config = dict(
    norm_place='pre',
    rope_theta=10000.0,
    lr_head=0.00855,
    max_grad_norm=1.0,
    warmup_steps=200,
)
MLP neurons of a small language model. Each row is named by its layer, matrix (gate and up: input weights) and neuron, and shows model dimensions 80-207. Each number is 200 + 30 x the weight over its row's rms, rounded and kept within 0 to 999. A neuron's up and down rows have the sign that makes its largest values positive.
Before each neuron's rows, "fires after" lists the tokens most often just before its 100 highest values on Wikipedia text that the model never trained on.

fires after: "2", " G", "port"
L6.gate204,167,233,199,147,167,156,217,196,174,205,152,179,192,173,177,147,210,184,167,222,214,194,202,184,214,211,256,144,232,225,168,198,234,182,160,173,242,213,184,168,197,221,195,264,218,183,201,212,243,226,174,253,245,199,173,179,187,207,212,228,202,225,174,198,231,186,202,162,211,192,219,227,164,206,206,252,195,183,257,248,187,173,218,173,154,183,209,194,195,229,190,187,141,205,170,187,159,228,199,241,201,197,215,239,175,215,227,221,241,247,196,197,199,183,149,229,197,257,184,123,266,221,211,200,232,188,256,182
L6.up204,177,209,213,211,221,155,195,167,179,150,209,161,277,238,188,176,231,247,202,215,276,210,193,165,184,229,192,157,225,217,212,150,201,211,189,197,180,171,169,203,203,186,192,266,148,166,175,226,215,191,195,237,264,198,233,221,113,180,189,233,164,204,155,166,134,171,234,179,171,221,205,219,188,185,188,227,192,203,232,183,235,157,234,156,175,190,225,214,209,201,161,147,205,197,214,198,219,210,158,162,218,195,139,227,209,226,187,218,179,220,157,228,172,159,201,171,254,198,190,151,180,240,164,182,197,202,202,175

fires after: " as", " Az", " so", " A", " S", " an"
L2.gate225,207,192,191,149,182,180,161,233,243,207,182,244,217,220,183,181,162,163,180,169,216,161,205,205,193,262,222,215,169,183,200,219,169,212,180,171,171,189,203,211,160,230,209,209,216,193,242,200,201,160,223,261,238,220,191,141,179,237,192,198,229,221,194,241,197,234,195,163,259,238,235,195,207,184,165,241,191,159,182,218,197,230,196,249,212,206,205,246,219,121,174,152,189,191,212,208,162,156,208,187,189,220,152,197,184,236,179,193,190,215,223,213,210,237,239,234,218,201,230,229,196,176,260,146,219,217,240,208
L2.up225,184,250,192,172,247,215,165,200,181,239,199,165,204,175,221,194,173,160,188,173,221,207,221,135,262,250,213,208,169,261,215,222,224,221,263,162,187,145,165,185,239,204,196,206,186,208,257,226,225,180,246,196,235,204,187,212,160,208,229,218,209,181,183,155,185,174,237,221,215,226,209,171,194,218,221,228,181,237,153,160,177,264,217,198,170,162,222,223,213,236,245,208,174,203,195,205,198,150,186,204,180,233,140,143,201,189,222,229,174,187,263,214,203,155,187,172,186,207,228,147,206,171,205,221,255,169,206,169

fires after: "0", "9", "5", "1", "4", "2"
L7.gate411,214,187,237,163,225,204,151,235,159,172,229,209,180,214,164,254,187,190,243,195,192,161,185,166,223,187,132,165,203,207,244,188,226,193,175,211,174,206,219,239,174,168,133,214,150,241,239,170,183,202,206,212,216,201,207,184,180,214,224,183,222,222,211,177,256,212,207,191,251,195,159,227,194,167,171,183,164,238,112,220,212,223,242,200,211,197,176,249,214,204,160,172,192,190,200,173,215,250,195,123,190,265,167,214,249,137,143,202,154,207,210,209,208,159,135,219,123,225,193,195,213,147,129,175,226,192,188,188
L7.up411,189,202,222,219,230,220,171,197,254,185,183,244,177,177,251,232,186,217,165,211,222,183,193,235,147,118,160,163,183,262,192,239,235,192,193,210,224,195,224,217,218,220,203,183,200,188,217,220,192,253,202,209,177,206,194,211,131,218,222,192,195,206,163,195,180,198,228,218,170,202,176,155,180,212,287,218,216,207,172,217,197,199,203,199,157,206,173,117,265,211,206,178,92,237,202,200,217,160,164,184,215,207,223,244,173,190,206,181,243,231,284,182,178,207,147,200,193,196,252,180,185,202,183,181,199,163,209,207

fires after: " is", ")", " was"
L2.gate107,214,198,218,202,221,200,224,188,233,208,226,200,226,176,143,213,227,183,179,179,207,151,174,151,175,190,214,213,249,246,260,201,209,190,175,189,219,214,184,150,244,191,192,136,190,215,249,155,152,164,207,153,216,187,218,197,193,212,173,203,244,202,273,212,245,199,236,251,221,132,228,184,231,182,217,189,282,207,172,180,190,150,208,175,190,146,221,273,200,197,228,201,249,189,236,181,154,224,187,197,260,268,254,100,244,229,204,172,179,166,201,206,192,183,245,161,246,176,198,198,182,213,163,218,178,239,189,212
L2.up107,204,223,245,200,197,193,223,193,238,204,237,209,176,130,219,222,191,227,216,223,219,145,189,171,215,192,219,208,233,226,186,206,182,239,213,204,256,170,191,144,173,188,203,190,185,171,300,130,218,167,231,193,256,196,205,226,220,180,204,202,263,211,229,206,193,240,164,208,214,200,216,201,236,180,221,171,219,190,238,178,217,178,194,199,225,236,140,213,227,249,198,227,223,219,214,236,190,222,210,154,255,154,204,142,184,233,204,196,194,202,214,199,212,217,238,213,180,196,221,213,179,217,138,223,190,233,188,184

fires after: " |", ".", " /", "-"
L8.gate206,185,194,232,181,187,226,152,164,217,176,148,244,149,238,252,147,169,240,176,162,170,245,238,194,162,154,211,149,186,227,238,226,167,161,214,225,216,256,208,209,244,253,152,196,219,204,160,227,190,192,201,183,193,188,227,236,187,177,206,162,218,245,181,188,229,206,200,236,220,195,198,179,244,206,234,201,206,123,198,198,223,174,192,243,172,181,245,165,244,168,177,205,237,203,214,234,214,200,172,187,185,173,165,225,219,198,193,174,204,231,241,206,238,208,190,167,171,187,169,217,229,173,178,229,219,205,126,213
L8.up206,245,225,199,174,160,241,214,240,250,174,173,198,204,202,256,218,239,168,170,203,139,149,187,214,216,205,251,203,178,172,213,197,195,175,172,208,217,205,246,205,221,297,195,222,196,145,225,203,202,204,224,255,147,178,213,227,173,197,144,169,218,186,174,211,177,172,182,191,192,247,182,166,245,192,207,179,186,192,207,208,174,194,176,245,179,210,184,172,252,189,212,181,232,197,222,184,189,206,162,184,216,217,169,148,210,193,216,234,233,189,177,187,203,291,156,227,170,219,197,186,177,214,162,223,211,172,176,206

fires after: ".", ",", " and", "–", " the", "S"
L7.gate104,196,174,149,231,201,195,209,178,163,191,209,200,175,111,205,148,193,169,174,184,230,230,210,202,159,180,230,216,230,256,223,200,243,194,215,186,242,158,209,180,167,217,198,224,195,212,159,254,186,152,279,232,195,223,226,173,229,211,237,144,173,202,219,222,257,173,135,221,203,228,188,151,223,145,221,198,197,220,216,196,216,207,199,181,192,165,203,159,237,204,194,230,228,164,161,186,238,180,185,250,194,208,220,210,148,185,191,184,177,132,220,183,202,191,191,184,224,221,185,226,277,205,213,271,199,186,218,202
L7.up104,157,188,208,160,224,190,145,195,185,168,197,217,276,204,223,256,199,154,188,157,214,206,182,164,226,219,282,207,157,207,166,240,178,219,122,304,241,176,132,170,207,260,199,196,193,195,181,159,237,182,200,209,181,240,230,183,155,177,195,207,259,229,170,195,208,203,188,188,208,232,220,190,181,207,227,211,201,198,206,192,162,197,174,210,236,194,166,191,232,198,211,207,186,242,213,210,218,219,256,214,228,194,178,214,204,217,177,164,193,168,166,217,195,233,249,188,172,190,217,183,185,253,237,189,210,211,173,204

fires after: " b", "B", " B", "M"
L2.gate77,219,182,216,202,229,270,213,227,239,202,214,176,237,226,185,157,176,206,217,291,194,153,227,220,159,231,231,137,235,181,270,217,166,215,167,262,231,165,207,208,217,180,174,210,192,191,180,251,212,184,214,186,203,223,175,153,249,221,151,226,194,196,218,219,194,236,235,181,173,175,171,156,196,90,196,179,169,216,177,164,219,200,226,204,162,174,207,206,236,195,169,218,226,181,180,188,180,212,222,252,226,209,177,160,199,154,191,205,224,160,227,186,162,211,174,205,146,185,179,238,187,190,173,232,181,176,176,190
L2.up77,142,252,196,221,218,228,178,206,239,222,178,139,186,180,180,181,196,192,237,201,163,187,203,198,191,187,202,165,195,218,258,200,106,177,201,209,152,217,140,206,210,216,233,231,145,211,167,174,182,190,214,212,190,239,199,216,228,186,167,177,193,175,289,209,200,229,222,193,213,178,192,176,219,225,206,172,209,198,170,201,186,174,208,180,263,207,195,155,165,191,239,186,264,267,202,231,212,200,189,196,224,222,250,195,229,169,188,190,173,233,255,193,248,184,216,160,195,192,214,200,247,221,249,186,190,191,246,208

fires after: "6", "0", "2", "5", " sp", "8"
L2.gate530,161,220,164,156,231,228,163,240,197,220,196,228,171,195,204,211,233,183,172,262,196,202,218,156,226,194,232,258,182,229,228,176,184,162,244,240,224,197,186,139,162,266,192,122,171,226,169,188,215,228,196,208,223,175,208,226,165,177,209,176,226,249,224,201,221,154,259,199,198,231,227,241,201,200,175,190,158,242,221,209,146,201,248,167,219,151,201,199,186,229,192,176,199,184,174,151,151,185,214,206,208,220,243,210,224,153,185,220,215,194,214,175,184,227,218,157,201,193,216,218,206,178,238,209,228,230,203,213
L2.up530,201,183,187,190,202,146,266,197,215,212,187,215,185,175,195,171,239,214,177,286,244,205,231,190,235,157,155,176,223,189,207,170,244,179,196,232,194,207,279,161,203,140,231,177,176,209,231,192,180,234,203,163,241,177,205,191,189,240,188,214,242,196,178,163,169,72,175,238,210,183,212,179,200,250,204,225,202,213,153,228,223,184,190,203,144,186,232,182,227,245,153,181,206,248,175,174,206,221,168,190,194,209,191,230,159,195,247,203,275,228,194,204,182,188,211,168,248,200,256,155,220,203,213,204,197,150,200,158

fires after: " E", " P", " p", " st", " H"
L4.gate134,234,205,217,220,181,245,184,197,179,203,143,230,158,216,217,197,248,156,173,203,198,213,170,198,253,259,214,235,175,183,222,171,205,157,240,157,183,226,228,187,216,192,191,193,223,223,175,148,211,226,228,211,186,179,205,139,234,206,245,201,274,226,173,151,202,185,218,228,196,152,270,228,262,186,240,178,176,143,152,210,214,209,157,239,209,172,219,199,200,239,201,171,165,186,247,246,184,217,126,210,169,250,171,179,176,191,204,186,184,239,173,212,153,172,206,198,162,174,176,144,213,160,173,205,170,152,140,189
L4.up134,163,196,147,206,144,190,189,174,180,222,243,180,219,203,213,261,214,212,225,163,179,258,182,185,184,190,136,220,225,172,183,183,253,209,180,209,181,223,201,166,216,174,194,197,192,223,234,215,217,183,195,193,244,257,236,163,211,215,233,176,162,210,194,237,246,162,230,188,221,245,185,221,234,204,155,204,224,183,207,209,213,191,176,237,174,239,197,184,221,214,224,194,206,140,152,208,201,198,249,167,210,176,191,196,169,218,218,197,226,155,188,198,158,164,309,169,175,235,203,210,188,253,203,225,197,177,195,138

fires after: " (", " \"", "S", "-", " '", " the"
L2.gate274,257,187,264,222,182,238,217,170,211,201,249,178,167,194,166,200,205,201,200,191,236,199,182,228,193,188,221,260,180,197,229,218,199,196,211,153,157,214,196,196,205,223,231,223,211,128,224,232,206,218,236,248,194,246,239,134,151,153,183,245,193,162,218,191,177,191,187,195,215,208,227,141,172,195,205,213,235,149,207,187,189,137,205,263,174,142,221,214,207,220,228,163,160,202,240,182,201,139,227,231,178,218,130,210,151,155,167,204,132,140,254,209,220,175,270,218,206,180,163,206,260,202,150,222,219,209,232,149
L2.up274,146,218,160,215,200,222,182,280,240,250,197,240,221,172,212,180,205,141,232,270,187,171,154,199,173,194,220,167,173,194,183,213,209,244,177,185,203,172,134,200,204,139,201,205,180,187,191,145,254,199,235,168,218,222,216,197,225,194,226,207,263,179,169,227,242,254,232,247,136,226,205,220,133,181,178,171,119,222,196,226,177,174,198,215,192,192,175,230,173,209,192,158,182,152,200,118,208,235,202,213,217,172,217,259,188,197,251,227,251,124,200,162,153,245,179,164,191,251,165,142,152,170,222,200,163,205,195,205

fires after: " ", " on", " |", " On", "On", "."
L11.gate571,132,212,178,206,214,193,166,192,194,151,186,233,177,163,210,227,210,207,173,235,190,151,229,131,207,180,193,218,134,202,203,192,215,197,199,130,184,223,154,138,175,215,165,193,178,197,224,131,225,245,168,237,210,202,214,189,260,181,206,246,173,240,193,223,181,208,212,173,270,204,177,184,215,197,201,228,192,178,238,197,193,219,176,177,197,239,166,208,168,211,202,192,199,182,205,250,200,189,162,210,281,238,228,165,253,209,143,180,232,252,181,266,201,212,207,183,256,186,208,185,169,169,206,238,117,167,177,166
L11.up571,241,194,211,207,245,236,215,211,202,171,163,233,208,170,236,214,196,193,170,251,171,222,212,208,227,193,199,232,163,207,211,183,174,160,192,210,202,234,191,203,203,228,254,211,206,225,287,158,209,200,211,205,230,200,153,197,193,168,151,199,227,244,227,262,206,213,281,181,175,200,192,188,208,212,212,253,231,206,156,198,163,155,212,212,214,176,199,237,214,140,181,216,125,188,200,187,198,171,213,235,158,174,189,198,221,177,172,230,255,197,182,240,216,160,211,186,164,218,150,165,161,156,171,202,189,185,180,180

fires after: " B", " b", "B", " l", " o"
L2.gate227,185,207,175,197,214,208,152,161,232,227,153,214,221,197,161,142,228,214,182,215,224,184,164,247,216,170,240,181,158,179,201,194,161,190,176,229,245,234,223,207,243,216,195,231,188,172,194,220,183,144,244,228,217,180,210,196,219,175,165,237,267,240,246,253,207,159,243,176,180,253,198,216,231,212,170,239,220,231,139,239,191,196,234,205,185,215,196,204,168,216,225,177,219,194,188,165,198,210,217,202,186,199,202,207,182,186,189,214,245,236,161,168,172,193,196,198,173,231,189,292,204,196,151,262,174,180,165,184
L2.up227,147,192,182,156,188,211,275,248,187,213,214,171,233,200,161,197,174,229,205,166,185,146,183,156,186,196,205,206,219,157,240,153,174,230,180,207,194,193,162,248,193,185,148,165,193,173,191,195,214,246,195,260,226,197,198,155,232,161,218,212,182,163,169,140,190,209,204,202,224,202,194,187,169,225,198,142,241,203,236,307,157,165,217,203,180,168,175,173,177,188,184,208,203,181,200,167,166,175,168,172,158,207,262,179,199,137,144,208,212,221,165,149,221,227,178,185,193,222,241,194,190,207,205,210,245,189,250,158

fires after: ",", " that", " help", " which", " This"
L8.gate141,209,249,188,188,243,234,225,213,206,203,127,204,214,178,165,157,237,176,148,250,130,122,187,212,149,192,178,215,207,224,207,205,239,222,163,209,155,220,223,156,177,206,214,186,224,170,227,214,217,207,190,188,281,215,219,180,206,254,207,238,201,196,171,207,240,223,208,205,192,233,206,176,172,197,192,146,174,229,158,192,264,177,249,222,183,176,187,224,205,196,217,200,152,211,236,190,197,174,155,127,177,230,141,181,206,195,192,139,214,215,242,150,214,135,209,240,263,161,253,186,162,249,166,234,221,190,217,246
L8.up141,243,215,168,220,222,142,207,212,169,165,157,140,186,200,206,204,212,185,202,202,183,232,167,266,183,187,258,208,197,178,209,195,217,174,295,154,239,210,140,201,240,196,178,169,147,191,207,209,216,242,149,220,202,191,215,209,212,173,186,216,208,209,180,181,240,221,170,203,215,187,223,208,180,179,214,222,169,189,235,181,268,222,212,184,163,181,209,152,207,175,206,207,205,209,184,188,198,239,198,169,243,179,221,203,206,162,187,250,205,243,194,193,237,206,186,210,218,239,207,170,148,174,192,220,309,192,252,175

fires after: " P", " C", " p", " c", " ", "P"
L6.gate651,176,228,195,207,159,206,230,230,225,231,189,210,188,193,194,200,186,192,124,188,169,225,247,159,154,267,215,214,215,164,209,145,179,173,193,263,189,236,190,203,212,189,223,225,222,250,255,189,165,177,214,185,192,181,177,196,162,240,188,186,245,225,170,200,163,190,218,228,186,173,183,265,262,231,189,227,220,203,191,175,199,240,155,236,241,250,234,163,189,190,203,179,169,224,246,208,193,187,175,169,217,218,182,195,177,151,161,189,205,229,166,214,248,151,211,207,219,199,198,185,153,215,252,208,179,143,193,190
L6.up651,211,193,149,203,197,270,191,212,197,233,221,177,166,198,206,241,235,199,230,208,150,231,197,247,207,196,233,215,240,257,166,196,226,185,209,212,228,161,190,246,204,202,235,260,183,183,186,168,179,247,188,239,266,168,209,172,184,218,187,177,174,212,214,179,204,222,192,210,212,211,209,177,222,146,155,170,188,188,185,167,161,246,207,159,204,234,174,239,207,157,226,224,222,166,191,257,193,210,182,205,227,147,252,184,210,233,226,205,141,211,204,131,169,161,189,226,248,202,231,222,227,208,193,219,242,167,174,239

fires after: " G", " Win", "G", " No", ".", "oss"
L2.gate604,224,218,233,210,230,194,155,169,231,178,215,157,190,246,178,161,217,199,273,152,209,184,193,202,226,186,228,174,212,178,163,174,128,188,179,227,154,210,257,196,216,199,150,212,213,194,167,170,190,269,226,276,205,161,231,236,189,186,237,174,132,195,233,226,196,203,189,167,271,211,181,197,189,233,129,205,209,194,226,232,217,182,248,158,182,151,161,228,205,211,194,168,195,207,178,209,220,196,164,238,200,192,211,203,196,217,224,197,226,210,197,157,149,175,212,204,282,253,229,174,202,247,265,204,217,229,209,215
L2.up604,228,224,186,209,201,185,205,200,179,185,205,180,198,197,217,196,175,242,172,255,179,182,203,190,217,181,187,213,194,199,217,169,199,202,179,183,223,168,193,213,239,196,182,245,175,159,217,132,206,199,169,176,206,195,251,223,200,145,168,254,208,229,194,136,185,213,188,241,168,190,220,218,180,224,150,216,220,195,192,215,217,229,187,157,159,240,214,266,207,255,173,134,157,173,181,199,191,174,210,198,163,161,281,218,222,191,179,165,228,200,178,213,175,172,269,198,268,196,236,190,222,206,187,225,193,261,183,166

fires after: " B", " T", " m", "B", " Mar"
L2.gate18,220,292,208,148,141,212,207,260,206,164,174,172,178,247,140,205,221,139,194,171,178,163,155,226,213,145,212,159,197,170,188,207,150,250,180,198,213,194,172,174,210,183,175,187,172,190,193,210,228,182,223,191,241,134,162,169,186,217,216,250,209,231,195,152,186,195,202,164,221,134,214,246,195,143,195,188,203,195,220,213,140,202,210,204,264,193,171,187,235,220,179,168,215,193,217,158,162,249,212,204,179,161,169,184,161,179,270,173,175,227,203,212,200,233,190,175,227,215,205,269,238,193,174,205,204,161,214,196
L2.up18,216,214,163,259,218,203,218,186,178,218,283,189,200,254,199,215,200,181,194,174,180,166,210,225,234,196,218,195,204,195,145,181,223,191,230,212,165,169,175,250,220,174,172,195,212,150,208,192,192,180,211,139,244,220,192,216,211,231,194,201,254,197,227,194,173,214,226,140,221,132,170,224,206,232,188,161,212,162,206,214,156,130,205,207,231,171,132,201,184,184,260,215,154,178,244,206,203,218,236,159,189,195,208,192,167,115,201,261,227,221,181,169,202,133,175,224,231,156,270,240,204,219,88,176,217,145,161,207

fires after: "1", " W", " ra", "9", " G"
L5.gate502,231,192,215,145,223,201,204,216,165,185,119,230,184,194,184,230,176,262,190,163,179,174,198,212,156,96,171,155,222,225,204,215,194,201,226,220,249,215,185,194,201,239,207,215,195,187,195,172,238,203,180,177,185,181,162,166,235,170,181,198,234,200,231,207,206,231,179,241,256,169,199,176,194,143,184,217,166,184,206,177,230,197,205,221,235,210,171,180,233,187,181,207,207,166,194,200,211,185,180,163,185,224,162,200,157,155,191,197,196,234,186,155,185,114,206,134,183,238,148,215,222,255,171,191,186,158,136,204
L5.up502,125,192,183,156,225,169,241,242,199,232,232,218,154,216,151,203,121,223,194,195,232,210,167,170,229,183,198,210,218,207,236,121,187,152,164,187,218,208,251,213,181,179,190,211,195,218,211,209,212,256,223,208,170,234,175,190,165,252,187,194,199,194,246,190,183,214,173,212,192,206,173,205,224,193,245,199,207,175,227,207,264,237,202,172,178,244,211,233,215,180,136,200,207,256,166,145,268,218,190,199,214,220,169,141,204,246,205,238,199,205,193,178,206,129,156,159,216,222,128,253,224,206,191,175,176,214,204,174

fires after: " ", "-", " Preceded", " the", " Succeeded", "1"
L13.gate555,251,173,221,175,266,195,227,154,172,209,205,171,191,253,151,162,162,206,174,183,267,205,203,196,215,191,179,155,210,201,126,189,185,203,222,221,193,219,199,185,177,234,148,122,227,159,212,239,175,164,195,175,201,190,243,164,179,224,165,186,190,202,205,180,216,193,269,164,151,212,181,204,198,159,221,168,272,221,225,188,187,210,256,175,202,191,225,220,171,186,235,209,165,206,159,185,156,211,181,211,245,164,216,159,202,209,213,240,157,210,224,213,153,195,153,233,202,254,205,170,204,203,235,184,190,198,182,181
L13.up555,182,249,141,215,204,204,215,234,216,170,197,232,258,207,181,181,196,248,202,206,155,170,211,226,176,214,190,189,209,191,167,253,219,208,183,159,191,247,132,226,213,194,184,204,216,211,189,181,94,213,217,168,220,178,185,159,192,231,170,177,211,220,191,188,176,184,194,258,187,194,197,132,138,209,140,193,209,176,128,220,194,212,175,216,158,174,227,152,222,180,193,225,253,153,226,190,167,218,210,247,211,207,245,226,184,211,241,202,260,230,206,218,232,187,200,174,259,170,236,230,225,199,150,173,216,180,190,217

fires after: "2", " |", " (", " and", "=="
L11.gate601,248,193,160,202,176,212,162,183,242,170,192,226,164,204,208,208,239,212,206,186,230,132,226,142,238,252,198,223,206,229,186,234,211,177,240,199,224,169,272,170,184,171,221,234,234,217,157,222,258,164,193,216,224,173,237,158,199,223,143,211,183,247,214,135,254,248,220,225,187,174,202,174,204,189,185,184,221,171,217,194,172,154,152,249,242,175,202,182,198,244,173,192,165,215,200,207,172,213,210,196,211,192,163,198,201,170,215,226,174,163,220,232,226,167,203,200,191,191,197,199,232,224,279,131,230,168,193,196
L11.up601,186,161,226,156,200,218,246,215,190,178,239,222,194,205,204,204,260,227,176,192,219,264,216,175,180,170,193,191,210,190,192,156,160,180,217,204,207,177,247,188,232,220,217,265,257,208,226,243,162,242,191,254,184,219,155,247,156,206,223,168,223,157,208,231,198,232,211,230,184,204,173,113,227,160,242,146,197,151,211,145,211,247,249,132,156,185,234,246,228,244,173,210,272,211,188,204,216,235,221,215,316,167,192,207,237,228,226,186,253,170,255,229,190,173,205,122,161,200,189,234,216,184,180,179,159,198,190,178

fires after: "1", "9", "8", " K", "–"
L6.gate499,223,220,229,212,230,180,228,194,166,196,199,166,157,166,153,233,155,226,213,196,226,213,161,217,182,195,222,167,162,185,192,209,271,174,180,205,205,215,226,181,171,200,198,171,207,174,161,167,231,220,157,212,241,218,192,205,245,183,225,200,206,202,194,181,181,171,203,164,250,179,205,165,246,174,162,181,241,223,144,206,251,176,175,180,169,165,188,170,237,181,197,233,217,201,195,210,159,185,220,179,188,224,190,242,232,226,213,206,236,272,200,217,203,125,187,164,169,254,195,207,233,251,156,193,221,201,164,216
L6.up499,185,192,201,216,197,192,216,214,222,197,219,167,207,183,248,280,184,193,233,227,167,187,208,197,189,187,185,199,244,157,209,133,157,164,214,208,209,177,215,171,221,157,247,240,181,210,203,170,184,194,194,212,197,163,139,188,195,206,189,165,259,234,220,194,158,243,207,250,151,210,188,165,207,221,180,191,153,195,161,193,258,162,191,244,239,190,190,237,158,157,166,239,181,226,209,161,208,249,116,183,172,205,173,212,203,236,213,248,155,128,250,157,260,167,225,180,188,242,201,203,166,214,231,180,226,231,166,202

fires after: " on", " the", "On", " is", " "
L6.gate201,220,152,221,175,233,223,161,247,194,140,194,227,251,207,194,192,223,199,230,159,193,198,222,150,207,198,157,249,187,183,198,139,240,188,232,206,167,173,211,227,192,198,224,187,242,187,204,234,146,168,151,256,164,170,172,238,198,214,211,237,198,213,169,197,210,167,226,195,242,211,198,172,180,190,192,164,167,237,148,154,168,155,185,203,204,227,200,249,185,215,209,216,208,219,227,203,220,166,202,232,247,229,194,189,175,205,133,202,171,212,260,194,176,246,172,232,200,170,176,197,178,148,192,253,212,218,129,166
L6.up201,148,193,207,199,212,226,197,190,188,184,168,236,144,218,206,236,163,216,179,238,140,200,88,175,193,204,199,218,182,189,178,211,158,152,236,238,229,205,242,170,183,275,178,171,151,200,190,146,211,207,188,179,175,198,206,209,150,240,135,213,181,241,180,181,225,131,236,206,230,231,187,202,216,216,261,243,235,232,165,190,216,231,194,216,167,230,197,217,208,229,193,177,187,242,191,233,231,239,144,197,209,199,220,195,195,186,210,185,245,209,166,199,196,208,198,229,170,234,171,172,184,190,175,214,216,238,174,170

fires after: " one", " is", " many", " was", "or", " the"
L7.gate311,169,186,211,126,196,190,202,166,177,243,203,177,167,258,195,217,209,238,201,172,208,208,170,160,183,194,182,235,223,164,267,235,185,189,225,202,199,178,212,173,158,284,205,178,200,165,200,167,237,199,190,194,239,148,190,159,193,178,244,229,249,242,206,253,162,198,171,221,198,164,222,160,215,185,144,165,125,227,199,214,222,199,195,144,248,178,212,236,204,227,183,213,148,201,178,220,165,228,195,201,235,202,182,167,250,299,173,222,163,170,111,202,225,238,216,196,225,180,232,171,206,160,204,195,155,201,177,194
L7.up311,234,163,237,209,252,178,174,232,213,232,171,170,207,198,179,200,206,170,181,208,220,195,197,201,185,167,165,219,235,214,237,243,186,177,194,177,224,128,170,164,243,239,188,220,226,205,207,188,196,204,174,233,220,191,186,179,184,200,248,202,238,202,206,147,214,186,135,232,203,149,176,148,203,191,240,187,190,161,221,260,154,205,178,206,182,241,263,189,217,232,187,192,194,227,219,133,227,247,184,164,225,198,228,169,221,192,223,195,252,118,204,221,198,208,169,199,249,219,138,252,122,225,141,236,196,206,206,181

fires after: " "
L11.gate480,164,207,129,230,223,209,167,184,230,184,229,191,239,153,157,218,208,151,153,242,130,190,250,222,173,225,206,213,190,218,250,203,174,222,214,162,244,177,180,198,252,229,198,203,187,169,237,203,233,220,230,201,178,234,189,183,206,194,181,176,187,194,196,199,185,166,178,201,196,204,219,188,206,253,274,167,228,210,214,237,140,204,174,236,178,200,253,205,142,266,177,183,203,200,222,184,143,230,204,211,216,215,211,173,194,232,189,175,172,189,182,214,198,224,225,187,220,209,218,233,256,218,187,190,202,164,238,163
L11.up480,177,199,223,192,201,224,203,193,239,185,194,213,216,229,214,183,158,167,150,207,127,234,291,199,234,200,198,206,219,212,208,186,203,213,227,148,257,192,189,193,230,210,176,173,182,185,296,216,221,183,196,249,159,230,151,208,170,104,171,203,189,209,185,233,182,179,210,168,267,248,248,185,192,224,225,175,223,223,178,212,177,159,199,240,244,182,198,215,229,168,191,205,186,210,191,175,235,189,234,203,248,171,233,218,225,181,163,226,193,275,148,193,179,180,255,240,206,225,184,191,201,195,212,214,228,161,208,211

fires after: " ", "2", " ("
L12.gate70,255,214,142,274,196,209,198,146,165,193,200,214,198,170,150,235,228,174,194,222,260,193,191,176,192,172,233,192,258,149,232,189,182,241,165,214,207,208,207,180,197,178,180,247,199,262,220,217,249,224,233,205,231,184,190,199,196,218,214,179,202,227,198,162,246,180,179,251,217,210,201,230,230,208,202,152,207,203,162,199,217,194,172,212,221,190,228,220,156,250,224,189,187,215,160,221,183,240,203,168,162,267,198,231,208,143,227,204,226,210,171,194,198,228,264,118,159,194,254,259,268,195,247,182,170,182,163,228
L12.up70,200,202,206,242,192,220,152,193,195,177,156,209,222,211,225,162,221,210,152,243,154,189,213,185,176,202,192,170,185,155,189,193,152,166,217,215,209,177,237,191,228,161,219,212,183,238,233,252,175,203,220,219,207,256,183,230,186,159,192,191,143,207,193,187,174,201,222,214,259,232,234,193,208,175,211,169,185,160,179,182,211,206,203,183,204,190,168,175,239,199,192,197,204,205,215,185,159,174,199,190,219,161,175,188,188,225,177,233,171,272,196,222,217,184,243,184,223,209,191,203,239,209,200,218,213,191,247,192

fires after: " S", " the", "ic", " N", "S", " H"
L4.gate645,182,165,167,190,164,191,167,191,208,199,226,138,194,167,211,149,220,221,203,197,162,194,146,232,181,157,235,177,141,206,201,252,166,189,228,247,152,217,211,231,157,213,193,172,207,191,214,201,190,172,171,214,177,206,234,182,196,176,251,203,209,248,201,234,230,201,227,219,218,162,159,190,230,177,161,162,185,183,254,196,224,203,183,142,173,148,225,209,205,199,246,205,208,198,212,178,202,215,257,259,233,171,181,257,133,190,166,193,237,148,225,222,245,206,210,213,162,191,237,207,161,167,181,226,158,187,194,211
L4.up645,214,223,222,215,213,175,214,206,176,182,208,158,191,175,216,228,189,208,281,189,164,196,253,166,247,175,209,246,206,176,229,178,197,189,255,229,242,185,157,277,173,148,195,177,194,171,168,177,236,249,257,184,190,185,198,209,178,190,275,212,209,207,270,235,196,174,175,236,235,224,217,172,264,251,242,165,175,254,226,185,170,153,129,197,192,169,158,158,220,189,149,197,220,263,186,198,209,196,232,170,247,154,171,231,189,187,199,227,254,232,223,236,200,211,202,147,166,206,204,153,173,243,182,174,201,225,197,210